From a checkpoint of a small transformer trained on Wikipedia: 10 layers, 9 heads of 64 (3 for keys and values).
MLP neurons of a small language model. Each row is named by its layer, matrix (up: input weights; down: output weights) and neuron, and shows model dimensions 0-63. Each number is 128 + 24 x the weight over its row's rms, rounded and kept within 0 to 255.
After each neuron's rows, "fires after" lists the tokens most often just before its 100 highest values on Wikipedia text that the model never trained on.

L7.up1958 [121  83 140 150 128  98 109 145 150 138 171  91  96 126 123 141 131 150 120 139  86 128 115 135 151 170 116 108 156 128 132 177  97 103  94 102 120  94 137 140 121 103 119 149  93 115 152  89 127  79 176 145 133 113 126  95 136 163  95 120  93 122  79 115]
L7.down1958 [ 78 131 106  93 150 118 108 137 129 145 144  87 101 110 162  87 148 187 116 178 140 104 117 148 105 106 154 144 178 126 105 126  98 101 135 153 117 154 156 143 157 114 126 155 108 134 164  90 123 113 158  92  89  98 119 111 124  98 141 203 109 101 119 121]
fires after: " ", " was", " (", "=="

L7.up1923 [148 110 107 136  67  89 166 125 139  32 124 119 125 172 117 127 100 118 107 144  82  89 122 136 138 109 163 112 148 113 158 133  94 149 139 174 142 114 137 142 154 136 125 137 102 103 116 115 137 140 147 153 131 157 106  91 119 143 168 147 129  97  97 124]
L7.down1923 [160 128 120 151 149 138 117  94 110 156 127 161 168 134  90 106 147 147 158 106 102 106 130 159 125 124 123 105 131 131 144  97 130 110  76 136 116 122 162 129 132 116 124 114 130  91 132 102 166 121 177 126 152  87 160 128 113 127 123 114 169 104  99 120]
fires after: " (", " ", " |"

L7.up546 [116  97 130 103 120  97 139 133 198 128 144 101 138 122 148 117 168 110 135 118  84 128 141 107 103 115 161 143 110 121 168 122 123 140 145 133 135 129 142 132  89 129 134 131 126 136 127 128 141 110 116 152  85  87 137 111 112  99 118  90 118 130 109 173]
L7.down546 [118 127 123  76 141 155 125 124 185 136 100 100 112 161 136 139 119  99 140 145 180 156 158 113 105 135 152 144 125 140 156 109 104  99 120 179  99 161  98 144 136 134 137 127 106 123 115 109 113 147 178 110 145 118  97 147 106  96 138 134  91 118 127 128]
fires after: ",", " December", " October", " November"

L7.up1301 [174 118 143 109 118 166 135 150 111 129 104 149 165  75 129 131 136 156 149 119 136 125 146 148 128 119 140 121 170 141 137 142  93 119  97 143 112 115 137 111 147 115 164  96 114 145 112  79  91 169  90 165 128 118 142 114 108 180 109 101 109  43 113 160]
L7.down1301 [ 94 145 115 102 136  77 111  57 187 134 170 116 172 115 100 132 122  85 129 129 165 132 122 110  69 112 119 116 143 108 109 132 111  94 100 148 149 144 135 143 175 163  95 138 117 126 126 142 120 107 146  89 114 117  82 133 167 108 135 170 136 150 128  93]
fires after: " ", "|", ":", ".", " ("

L7.up554 [138 105  99  68 128 145 133 114 151  97 129  85  85 137 100  97  89 126 127 136 137 135  97 130 103 138 171 146 138  96  94 109 140 107 135 123 121 176 160 163 115 149 164 157  83 115 129 126 126 158 178 141 129 116  54  97 126 137 134 119 132 121  96 159]
L7.down554 [104 154 153 154 133 127 139 119 138 109 134 147  92 112 136 150 133 135 103 132  90 155 137 135 148  84 143 153 126 143 115  98  83 135 156  99  99 131 110 139 125 126 176 126 127 163 139 134 140 190  96 139 184 137 137 173 108 156 134 139 126 122 148 127]
fires after: " ", " the", "-", " \""

L7.up170 [ 72 106 151 170 137  84 124 127 112 168 123 124 142 102 154 118 103 120 143 123 169 172 120 101 103 138 102 152 145 131 104 103 141  97  94 116 159 111 169 143 111 142 108 136 104 104 116 138 166 126 109 163 116 201 109 139 168 143 103 166 123 118 134  81]
L7.down170 [131 136 153 145 114 133 156 104 112 155 151 158 117 143 126 143 127 122 153 171 105 155 107 112 115  99 108 146 144  87 100 133 147 152 103 145 133 119 132  89 150  97 130 147 127 167 160  95 118 104 163 109 121 158 147  98 143 161 105 124 164 123 206 143]
fires after: " |", "3", "7", ";", " "

L4.up249 [143 124 137 120 112  99 158 102 147 100 129 132 114 112  80  92  84 114  96 173 142 152 147  74 106 148 153 150 127 108 140  54 136 165 142 120 173 112 124 115 117 154 188 148 119 154 157 124 117 104 144 134 159 129 126 137 157 165 172 139 111 136 115 130]
L4.down249 [136 162 134 121  86 155 113  86 124 125 112 162 131 119 150 149 127 107 133 112 115 147 137 147 155 129 132 169 107 147 136 127 145 128 154  64 137 132 106 116 123 136 145 140 156 184  87 147  89 141  97 100 112  76 104 136 105 156 167 127 144 141  94 136]
fires after: " ", "-", " (", "–", " sc"

L7.up842 [168 111  90  85 136 110 137 110 137  56 143 124 127 148 111 118 121 124  98 176  94 134 159 122 115 158 135 102 110 104 148 121 153  95 138 179 180 157 126 136 143 114 180 159 105 136 123 162 122 131 130 134 154 118 130 107  93 180 152 114 138 133 135 149]
L7.down842 [148 139 139 149 109 112 115 104 102 135 153 135 119  97 132 118 139 143 170 142 133 166 109 141 124 126 144 168 122 111 116 166 159  81 103  63 108 119 168 115 128  77 152 141 196 127 132 116 148  93 109 139 110 125 151 148 143  63 128 107 127  91 149  93]
fires after: " ", " s", "–"

L7.up604 [ 96 157 156 106 121 132 134 160 125  93 128 126 144 132 142 117 132 102 118 115 104 144 131 120 134 151 125 149 176 108 124 128  71 107 131 179 107 143 145 121  98 110 130 147 150 128 130 131 139 122 113 159 126 173 107 122 138 143 137 159 147 123  98 152]
L7.down604 [121 150 137 103 121 106 127 114 149 142 122 125 146 115  97 123 138 103 144 130 169 164 145 126 129 142 120 179 106 138 133 123 125 158 123 130 136 143 119 131 138  98 112 147 172  96 155 101 162 118 130 139  98 166 149 123 148 145 146 150 142 129 169 135]
fires after: " ", " |", "1", "\"", " Q"

L7.up946 [100 124 161  91 156 145 148  82 153 152 130 164 120  97 129  79  95 145 119 160  91 177 163 128  70 179 117 139 126  94 116  99 112 130 116 121 130 117 198  89  69 108 113 125 110  85 145 128 126 110  80 137 138 106 131 140  96  99 104 106 153 131 112 159]
L7.down946 [148 100  99 115  94 138 124 177 119 104 126 106 165 129  92 153 169 115 131 124 159 102 121 119 169 144 134 111 130  83 103 147  84 145 126 132 175 116 122 140 118 182 135 149 145 123 117 184 149 157  69  18 102  94 116 105 161 125 164 104 109  89 155  97]
fires after: " ", " w", " York"

L7.up1979 [139  92 136 134 121 106 132 112 157 150 135 125 126 103 143 130 105 163 129 142 103 132 112 122 127 139 159 130  99 114 152  68 147 138 144 175 114 149 128 100 110 131 109 154  71 116 118 133 115 118 130 146 147 115 106 136 165 165 122  96  85 126  99 139]
L7.down1979 [123 171 127 136 128 154 157 111 145 137 145  98 128  85 133 130 132 141  99 164 114 161 129 105 160 156 126 171 129 115  90 105 121 119 128  97  93 120  98 143 128 130 125 116 145 134 160 147 113 121 162  72  95 156  97 106 136 101 146 135  96 115 129 136]
fires after: " on", "On", " On", " over", " "

L7.up383 [ 94 118 100 139 151 119 124 137 149 110 157 122 116 119 113 110  91 152 116 134  96 134 126  84 110 107  83 136  97 179 127 141  95 169  97 153 125 122 147 131 167 156 164 142 121 142 147 119 126 154 157 150 109 115 103 140 198 138  98 113 143 149 142 131]
L7.down383 [172 149 112 139 129 161 119 103 126 148 131 101 122 118 127 110 160 136  93 103 123 116 142 156  84 141  96 114 138 133 146  91 145 105 130 146 149 119 115 114 121 137  90  91  99 102 153  96 140 134  92 165 167 144 109 149 116 133 130 106 109 164 131 137]
fires after: " for", " (", " the", " of", " in", " by"

L7.up2082 [150  99 122 160  92  87 112 107 127 153 154  68 169 115 154 108 139 142 130 156  95 130 105 113  90 120  73 137 118  92 113 165 114 133 125 138 130 131 144 108  61 131 117 143 121 139  93 132 129 133 121 136 133 136  74 142 130 142 125 118  96 113 118 108]
L7.down2082 [118 155 149 122 163 120 113  85 140 158 165 122 131  87 113  87 108  82 151 118  97 145 138 130 116  96 170 153 165 145 138 111 143 145  95 175 100 134 128 120 120 120 110 157 134 166 149 141 149 122 157 190 161 153 114 145 140 133 102 166 101  78 138 139]
fires after: " (", ":", " on", " ", " in"

L4.up2009 [127  78 141 142 149 100 123 105 122  82 145 127 137 110 111  90 137 136 117 135 151 107 120 126 128 152 132 130 111 134 163 121 146 146 143 175 144 100 111 146 100 122 144 158  91 123 137 165 172 145  89 155 126 120 117 157  75 157 150 122  81 102 103  90]
L4.down2009 [162 104 122 187 177 140  90  52  84 131  94 141 143  99 134 123 125 132 145 117 124 114 129 150 137 150 121 128 143 127  94 132 122 105 127 157 128  94 114 135 152 100 104 170 135 129 141 146 154 143 139 158 121  62 169 133 126  90  94 131 120 132  69 106]
fires after: " ", " ("

L7.up621 [167 126 141 113 145 162 147 149 147 152 133 135 147  73 115 109 125 114 102 107 122 150 129 121 125 150  96  80 135  95 148 122 113 100 138 126 122 158 136 140 162 121 159 150 144 102 107  96 105 125 146 145 153 112 146 137  85 134 127 134 150 134  90 133]
L7.down621 [110 157 115 102  93  92 150 127  82 119 163 106 121 111 108 132  98 120 100 142 129 154 147 102 148 117 127 111 102 115 130 110 139 114 122 141 107 153 164 128 127 142 175 153 135 153 124 152 124 126 130 147 121 158 129 112 156 121 111 114 101 161  75  66]
fires after: " ", " the", "-", "\n"

L7.up323 [157  95 144 100  85 142 130 182 138 104 124  87 170 114 127 124 154 101 123 112 129 112 129 131 140 132 138 133 124 127 136  97 104 187 105 124 116 109 145 130  95  97 156 111  90 133 163  81 131 163 121 135 120 119 162 123 102 152 121 119 142 124 124 113]
L7.down323 [118 102 121 143 126 134  88 135 150 123 139 157 109  92 103 114  74 107 159 107  91 122 114 153 108 139 150 149 119 142 166 179 119  79 130 120 166 151 140 119 142 127 141 141 114 101 153 121 100 106 104   0 134 126 137  99 131 109 115 132 183 118 110 160]
fires after: " |", "|", " ", " |\n", " ("

L7.up2135 [147 111  90 102 105  87 115 164 133  92 150 141 156 131 126 134 122 128 113 119 120 113 109 119 126 145 160 123 135 140 131 142 101 142 120 137 118 114 139 178 106 116 148  87 140 120 132 134 120 129  99 158 153 151 129 141 150 169 106 101 118 117 101 115]
L7.down2135 [119 147 123 184 110  96 126 155 102  78 144 121 133 123 122 106 149  86 142 133 111  87 141 193 118 110 149 138 131 135 134 125 124 147 127 146 120 138  99 146 158 143 137 182 159  91 129 117 118  68 130 115 123  85 163 128 120  63 126 165 114 130 129 122]
fires after: " |", " (", " ", "\n", ":", ","

L7.up2107 [135 145 128 105 127 112 115 155 140 104 108  70 148 166 150 106  93 125 139  86 146 109 113 116 146 138 133 135 144 130 120 127 110  88  98 136 138 158 162 123  63 120 182 140 105 107 117 124 171 126 118 159 145 189 125 132 155 126 125 158 153 115  76 156]
L7.down2107 [125 140 124 124 123 100 130  91 105 133 161 185 137 105 125  94 171 137 165 109 142 151 137 145  99 149 122 185 130 137 165 168 120 114  97 160 126 111 148 140 142 138 131 126 137 170 134 110 111 103 111 167  86 135 141 121 135 162 169 136 104 119 154  97]
fires after: " |", " ", " —", "4", "5", " A"

L7.up609 [133 127 114  98 131 139 140 110 150 136 161 147 120 146  78  82 111 113 120 172 140 153 128 112 110 151 118 101 125  97 104 147  89 181 147 142 115 119 150 162 123 131 172 117  93 159 112 144 132 157 150 124 135 123  97  80 132 132  97 110 120 143 103 174]
L7.down609 [143 117 121 126 114 117 132 135 150 130 128 134 107 130 131  95 148 117 101 135 143 142 123 113 113 140 133 143 114 128 128 126 143 150 165  90 106 128 108 121 126 132 132 133 111 125 141 141 117 107 129   0 127  60 125 140 126 136 116 111 134 168 141 144]
fires after: " |\n", "\n", ")\n", ".\n"

L7.up225 [121  92 124 131 162 102 148 129 105 164 109 140 164 125 149 103 111 122 115 132  85 154 140 137 106 150  94 136  87 116 136  95 101 157 146 198 100 124 121 152  90 124  99 141  89 151 104 104 166 102 144 147 157 138 129 145  92 103 115 114 150 150 129 158]
L7.down225 [165 119  86 125 108 107 106 125 134 138 138  92 132 129 141 100 118 139 156 139 186 141  79 159 128 117  84 147 110 123 117 149 160 156 136 116 123 163 117 148 110 115 148 136 155 126 156 135  76 114 147 146 162 175  97 162 115 172 126  90  74 101  97 127]
fires after: " ", " on", "On", " January"

L7.up478 [137 124 102 150 121 129 101 160 160 101 164  95 121 132 123 101 129 135 137 153 126 113 109  98 120  83 147 131 140 145 131 121 147 128 121 146 139 182  95 140 109 114 116 156 145  94 103 139  98 141 152 146 158 121 132 133 168 137 117 114 143 147 138 160]
L7.down478 [131 115 126 115 141 134 154 170 182 156 157 140 127  85 126 110 147 146 145 115 144 178 140 152 131 169 127 150 104 144 119 140 100 140 144 119 167 101  88 139 121 116 193 125 104 116 128 126 157 134 138 106 126 122 145 155 141 160 177 163 119 130 139 138]
fires after: " ", " the", " under", "197"

L7.up2032 [157 101 154 145 105 132 144 103 160 135 173  99 101 131 134 137  92 115 129 148 132 135 132  91 124 135 111 117 136 100 130 161 123  97  86 148 153 123 117 124 125  95 132 128 141 181 126 109 119 110 112 164 128 140 133 117 136 155 159 101 163 104 105 139]
L7.down2032 [142 133 147 114 137 149 154  95 110 154 111 108 137 118 141 118 158 125 159 150 142 168 143 119  99 157 133 156 143  86 117 157 110 107 126 153 127 119 114 133 129  88 128 132 125 137 114 112 152 126 121 104  47 138 157 117 113 106 114 138 156  94 123 132]
fires after: " |", " /", "°N", " "

L7.up1477 [150 159 128 120 132 103 114 151 134 118 144 154 150 167 130 105 100  88 145  96 118 113 163 131 139 156 154 163 122 116 150 122  78 104  98 148 140 156 160 112  74 103 159 142 106 137 117 100 147  82 150 148 184 160 107 150 161 125 119 110 144 117 110 135]
L7.down1477 [121 120 171 149 141 156 122 113 153 155 167 163 132 115 135  98 143 140 130 131 162 126 127 119  82 119 123 168 127 117 134 149 168 124 101 150  88 156 142 122 139 142 134 139 143 152 159 120 104 108  95 154 139 125 146 117 141 152  94 123 111 111 127 114]
fires after: " |", " ", "1"

L7.up1668 [124 104 138 127 103 142 162 135 122 148 146 123 160 130 146 152 125 117 138 130 113 139 109 141 158 134  86 104 105 133 128 118 141 103  77 134 120  93 127 119  92 157 127 142  97 171 152 133 145 151 106 147 105 149  97  91 161 174  76 112 172 141 172 193]
L7.down1668 [129 145  76 119 148 126 124 137  76  98 124 120 153 150 128 168 166 118 113  69 119 121 131 167 133 126 117 119 156 151 178 124 163 124 138 155 154 134 156 165 144 124  98 151 142 126 180 125 142 158 136 174 147  95 176 161  93 141 106 148 147  94 156 136]
fires after: "–", " on", "′", "5", "2"

L7.up1092 [159 154 187  96 142 139  97 174 123  83 125 135 154 145 138  91 124 120 126 106 149 140 159 118 122 118 140 152 165  84 114 131 110 122 119 148 175 142 157 136  68  79 196 151 112 119  82 141 154 107 125 140 173 156  74 141 126 133 153 139 137  88 107 123]
L7.down1092 [110 117 103 117  91 127 164  95 104 152 158 150 127 111 106 109 144 173 171 111 126 156 101 116 120 139 121 168 117 165 121 144 145 121 114 127 120 144 154 122 133 178  87 110 154 157 142  70 106 101 113 186  90 116 130 151 145 123 129 130 124 119 144 101]
fires after: " |", " ", "%", "0"

L4.up404 [136 146 145  95 115 133 101 154 172 115 135 144  84 124 114 108  64 127  95 108 124 135 124 119 114  91 151 111 113  80  86 110 107 175 136 175  96 136 132 165 146 131 116 146 128  96 154 124  87 116 148 136 158  85 104 145 113 150 158 114 194 155 114 127]
L4.down404 [130 143 103 137 161 134 175 125 160 148 106 142 169  66 122 157  95 124 154 132 169 156 171 153 153 113 141 154 132 143 165 149 123  86 137 153 155 133 117 154 114 104 133 106 156 102 119 148 128 143 133 150 140 141 135 145 174 117 112 129  86  80 129 116]
fires after: " ", "–", "-", " Porto"

L7.up811 [127 119 100 119 124 106 112 145 161 123 172 163 120 140  73  98 148  90  96 165 150 168 131 114 139 142 137 109 107 134 140 115 138 152 140 154 124 111 126 125 102 169 159 101  99 132 132 154 139 110 152 120 141 125 131 110  89 126  97 128 133 137 109 159]
L7.down811 [132  98  99 106 107 124 140 144 177 129 131 137 131 137 118 108 150  85 105 132 134 169 123 114 108 147 123 116 112 104 160 137 125 141 152 124 114 114 121 128 125 124 152 134  94 120 137 134 125 121 140   0 130  78 129 139 115 132 124 107 150 157 125 140]
fires after: " |\n", " |\n\n", "\n\n"

L7.up2191 [ 97 105 119 124  98  88 135 145 125 105 122 139 148 149 147 144 104 134 153 134  82 111 134 150 116 128 138 128 113 145 150 109 114 134 127 211 145 143 123 123  96 123 111 106 141 154 149  99 142 102  76 157 143 106 134 105 153 152 116 157 118  85 114 122]
L7.down2191 [112 126 166  74 163 158 114 106 150 123  89 119 125 123 124 139 155 101 106 135 131 109 147 139 147 108 147  94 117  93 169 140 131 151 161 152  90 149 104 135 178 132 112 110 120 111 137 150 122 112 174 121 123 135 145 113 118 182 170 127 130 112 159 152]
fires after: " |", ",", " ", ";"

L7.up1612 [131 118 146  92 138  86 106  86 144 142 162 150 138 118 167 147  87 120 101 143  87 101 125 136 142 125 126 118 129 144 148 128 119 158 145 144 101 142 122 144 114 170 129 129 177  83 141 132  97 120  91 141 108  98 105 169 114 148 140  99 104 119 160 166]
L7.down1612 [115 131 149  81  99 162 115  90 146 178 110  92 134 145 136 115 123 172 170 156  95 131 131 138 163 151 104 128 156 144 121 159 189 142 109 136  89 114 122 154 127 132 132 148 161 127 130 151 174 117  93 157 157 186 115  99 137 150 132 157 115 157 153 139]
fires after: " ", " on", " in"

L4.up337 [128 132 130 105 139  97 187 147 145  93  91 131 132 117 134  98 131  72 126 105 140 164 138 138 150 172 120 130 129 151 126 134 126 136 112 192 111 119 116 139  92 147 143 144  87 136 141 130  98 130 112 150 105 132 122 157 135 136 120 135 124  99 114 182]
L4.down337 [171 130 156 128 146 102 141  91 144 107  85 145 153  78 123 140 130 131 129 136 207 119 134 104 114 168 107 125 148 145 162 145 144 108 169 129 133 111 171 142 133  88 127 134 103 121 136 167 128 177 176 161 132 138 142 153 171 104 120  90 190 108 129 159]
fires after: " ", " Z", " ("

L7.up1077 [107 124 157 101 100  93 162  92 130 123 104  90 142 121 140 136 104 138  96 158 109 136 143  80  91 156 108 102 114 126 125 136 118 113 109 171 159  91 150 122  90 116 137 114  91  75 126 130 138 130  83 142 136 193 104 125 150 168 109 118 119 102 126 140]
L7.down1077 [164 114 112 113 175 137 134  85 152 140 139 142 120 136 122 122 133 136 100 129 156 122 106 124 107 123 131 151 117 145 114 152 132 144 138 171  78 135 108 121 140 141 132 130 127 149 141  38 107  27 137 146 150 134 179 110  91 168 120  88 168 119 131 129]
fires after: " |", ";", "4", "9", "8", "5"

L4.up286 [145  95 167  93 112 117 143 116 134 112 107  72 159  88 132  85 173 109  77 135  97 143  86 121 173 133 174 106 116 140 114 155 133 156 135 156 126  98 141 191 149 156 146 116  86 101 134 150 143 176 145 156 101 114 132 109 129 165 116 135 148 103 101 148]
L4.down286 [121 138 110 160 112 144 132 119 120 117  91 139 159 109 156 112 144 107 130 135 142 174  99 137 164 119  65 113 113 149 153 125 153 143 165 126  99 117 145 165 115 126 100 123 144 111 135 142 156 155 174 167 186 172 127  81 111 105 106 141 137 123 134  81]
fires after: "2", "3", "1", "4", "5"

L7.up1116 [119  92 143 118 112 133 174 141 125 109 133 140  91 157 110 111 130  80 112 156  98 141 131  91 112 139 102 145 126 110  98 128 123 119 126 150 126  99 124 166 108 121 132 122 106 130  84 111 135 147 132 120 153 142 139 128 136 126  80 127 102  70 119 147]
L7.down1116 [125 105  92 115 127 131 135 153 172 140 143 100 116 117 111 126 116  91 127 153 138 139 119 119 105 133 133 114 140 119 119 102 107 128 153 133 127 142 119 150 104 133 175 143 135 128 126 100 135 108 135   0 136 103 141 154 121 154 122 105 101 166 161 120]
fires after: " |\n", ".\n", "\n", "\"\n", "|", ")\n"

L7.up1197 [103  86 130 161 125 126 100 137 120 157 143 156 152 127 140 126  86  79 100 121  95 160 138  81 130 141 130 141 158 152 151 109 135 112  96 158 101 122 128 121 140 127 114 145  84 142 119 128 122  82 118 142 131 108 135 121 138 129 119 172 172 148 123 113]
L7.down1197 [132 101 136 149 132 158 131 131 119 198 122 165 123 157 170 136 140  99 147 113 166 156 128 119 130  97 139 144 140  95 153 108 127 148 116 114 151 141 159 139 178  90 150  97 122 138 159 101 115 148 160 149 146 145 132 159 118 133 157 121 132 121 133 123]
fires after: " |", " Royal", " Green", " "

L7.up1201 [122 104 137 117 130 153 108 140 107 150 105 145 157  68 127 132 141 101  97 145 139 157 145 115 123 154 123 101 141 132 104 103 148 159 143 114 144 123 148 175 126 156 134 162  99 118 139 128 123  94 122 159 116 101 128 151 134 149 114 160 107 145 138 184]
L7.down1201 [149 141 145 172 139  92 151 122  93 124 146 129 152 124 108 144 167 122 103 134 130 132 135  92 114 150  90 133 141  92 167 116 115 143 105 138 146  94 121 101 120 152 171 109 139 176 143 107 146 135 140 145 121 172 130 127  95  56 118  82 148 136 138 123]
fires after: " ", ".", "–"

L4.up1398 [119  80 128 103 136 108 119 122 128 154 121  81 137 134 100  82 116 126 108 119 145 126 124  92 126 153 110 167 161 116 168 108  97 108 109 159 155 126 112 159 126 128 118 153  94 106 105 106 132 164 142 150 148 116 102  99 150 162 119 142 166 129 141 113]
L4.down1398 [ 89 137 145 134  70 156 124  99 154 142 105  91 183 115 140  75 168 152 144 142 139 122 126  91 132 143 138 131 129 137 127 140 125 179 123 102 104  86 131 144  91 134  92 103 149 133 121 157 106 176  75 205 103 139 139 147 134 151 113 168 115 130 134 118]
fires after: ".", " \"", " (", "-", ".\n\n", "re"

L4.up1101 [116  69 125 132  77 171 181 150 121 146 118 166 176 104 131 102 132 105 163 131 111 150 100  97 164 153 116 156 150 137  87 113 114 122 113 118 130 101 133 120 118 106 116 139 126 137 125  84 134 161 133 159  53 135 124 159 110 145 110 147 146 129 129 111]
L4.down1101 [110 128  95 167 134 117  99 114 101 118  86 110 142 186 149 115 146 130  96 181  97 134 110 130 141 137 103 119 140 128 142 113 166 143 128 132 116 102 138  89  86 130 121 116 130 126 150  93 123 157  92 108 146  73 116 127 123 143 127 134 186 140 118 131]
fires after: "–", " one", "′"

L7.up490 [125 139  76 112 171 139 131  93 131 123 132 134 143 134 115 131 148 127 144 115 145 106 126  95 122 124 141 129 156  98 136 106 122 159 122 137 108 129 113 124 114 123  95 113  83  84 136 146 149 172 124 163 103 119 129 116 141 110 134 138 136 126 132 114]
L7.down490 [133 137 150 106  95 115 126 117 108  94 151 150 107 114 148 132 110 100  81 141 157 154 144 138 179 115 135 135 130 148 195  97 134 128 124 153 125 134 141  74 141 117 121 132 118 123 152 147 112 114 150 172 134 117 104 111 127 109 102 139 128  88  82  96]
fires after: " the", " United", " and", " The"

L7.up1207 [151 116 163  84 123 108 198 134 157 113 167 126 130 110  80  93 150 145 101 150 121 134 132 122 136 146 159 107 173 102 166  98  87 145 135 163 119 105 142 163 100 108 169 135  80 148 126 124 129 161 142 138 128 134  92 137 104 128 107 116 119 117 109 158]
L7.down1207 [127 113 126 111 150 133 117 152 157 104 133 129 122 134 168 100 136 118  92 146 118 140 105 120 100 155 130 115 123 101 151 140 132 113 181 131 125 129 140 116 139 108 130 149  99 106 124 146 132 120 120   0 132  56 149 129 122 110 111 107 120 175 132 126]
fires after: ".\n\n", " |\n\n", "\n\n", ")\n"

L7.up1856 [ 77 103 158 158 131 187 141 123 140 130 120 185 119 114  93  92 128 121  73 113 150 106 116 102 134 112 132 161 136 160 118 106 104 112 109 156 150 122 111 120 158 120 177 141 106 154 118 133 139 148 178 142 110 110  91 121 105 139  93 114 159  76 131 152]
L7.down1856 [147 118 116 104 121 108 139 139 110 119 104 130 160 104 132 140  90 152 139 137 160 121 144 167 114 105 141 173 137 138 178  57  98 123 138 121 152 101 143 152 124 108 164 105 124 133 177 120 139 139 131 153 173 103 117 136 141 157  94 166 111 143 145 142]
fires after: " ", " |", " the", "|", " of"

L7.up710 [159 122 155 125 138 131 167 127 150 123 110 124 151  99  91  86 103 117 128  60 109 123 127 137 129 110 159 142 133  85 163 109 126 139  91 143 166 143 108  97 138 129 171 133  99 102 119 147 140  93 210 143 121 138 126 132 106 140 124 127 143  57 133 152]
L7.down710 [116 111 163 125 150 147 130 151 125 137 118 127 115 114  85 128 132 137 155 119 144 122 104 143 155  79 131 115 140 125 113  79 100 152  94 184 136 101 121 130 129 131 131 133 120 145  99  72 138 130 152 176 154 168 123 115 119 148 146 139 148  70 153 129]
fires after: " |", " ", " |\n", "%"

L7.up1191 [132 132 149  73 131 108 172 124 169 112 115 139 130 135  87 100 143 156 133 126 140 114 144 136 126 153 125 127 150  86 129 110 106 182 142 186  97 101 115 123 102 116 177 116 116 155 110 137 161 145 215 132 113 133 131 107 104 141  84 145 125 121 101 154]
L7.down1191 [178 135 105  94 119 123 128 115 170 115 131 129  88 137 109 105 124  99  77 139 131 162 127  93 116 118 145 156 112  99 112 120 144 116 165 120 122 111 149 132 125 105 150 147 101 132 121 132 131 110 118   0 123  52 146 118 106 134 101 130 153 169 127 136]
fires after: ".\n\n", "\n", ")\n", "\n\n"

L4.up1783 [131 117 116 113 126 102 120 106 143 116 132 113 144 106 137  90 132  96 125 133 130 139 126 105 130 140 147 101 114 115 119 130 133 143 101 138 135 131 188 154  94 135 128 111 133 140 131 168 112 159 112 153 135 137 131  83 147 139 122 137 112  60  97 117]
L4.down1783 [128 143  87 107 128  78 140 137 171 149  89 103 110 122 119 117 128 138 118 114 150 109 121  92  99 135 150 122 136 152 151  97 124 126 119 149 168 125 111 115 169 109 106 138 114 177 146 131 113 177 126 253 156 113 130  85 102 129 121  90 117  81 142 118]
fires after: " February", " November", " October", " April", " August", " September"

L7.up2297 [127 126 123 141 123 116 146 118 143 151 152 140 150 159 135 157 125 105 107 148 101 159 109  88 114 141 124 133 147 111 156 119  93 149 134 179 137 143 166 115 159 108 110 122 117 173 107 129 108 114 156 127 115 172  99 124 180 154 148 114 139  88 151 120]
L7.down2297 [145 135 115 164 146  89 128 146  61 130 110 132 158 152 155 111 165 116 130 118 136 150 111 162 112 117 119 115 176  55 201 145 139 138 154 108 117 127 123 114 159 135 134 127  97 135 149 140 126 115 114 156  72 110 126 101 137 113 114 135 142 184 142 150]
fires after: " the", " a", " at", " by"

L7.up2258 [120 141 136 122 116  87 158 122 142 121 107 124 143  95 121 130 135 131 118 121 129 114 129 118 127 180  87 174 134 117 146 109  69 139 124 154 160 106 111 121 134 106 136 140 113 108 139  66 137 106  95 147 103 113 126 123 164 126 133 146 132 110 117 108]
L7.down2258 [113  99 126 125 100 129 145 117 128 154 126 139 143 121  97 105  97 125 119 129 149 167 120 125  78  95 128 129 111 161 129  91  87 146 141 188 110  86 103 135 104  85  94 129 147 128 117 154 142 129 115  87  91 129 166 166 102 118 101 161 128 103 127 118]
fires after: " |", "\n", ".", ",", "'\n", "-"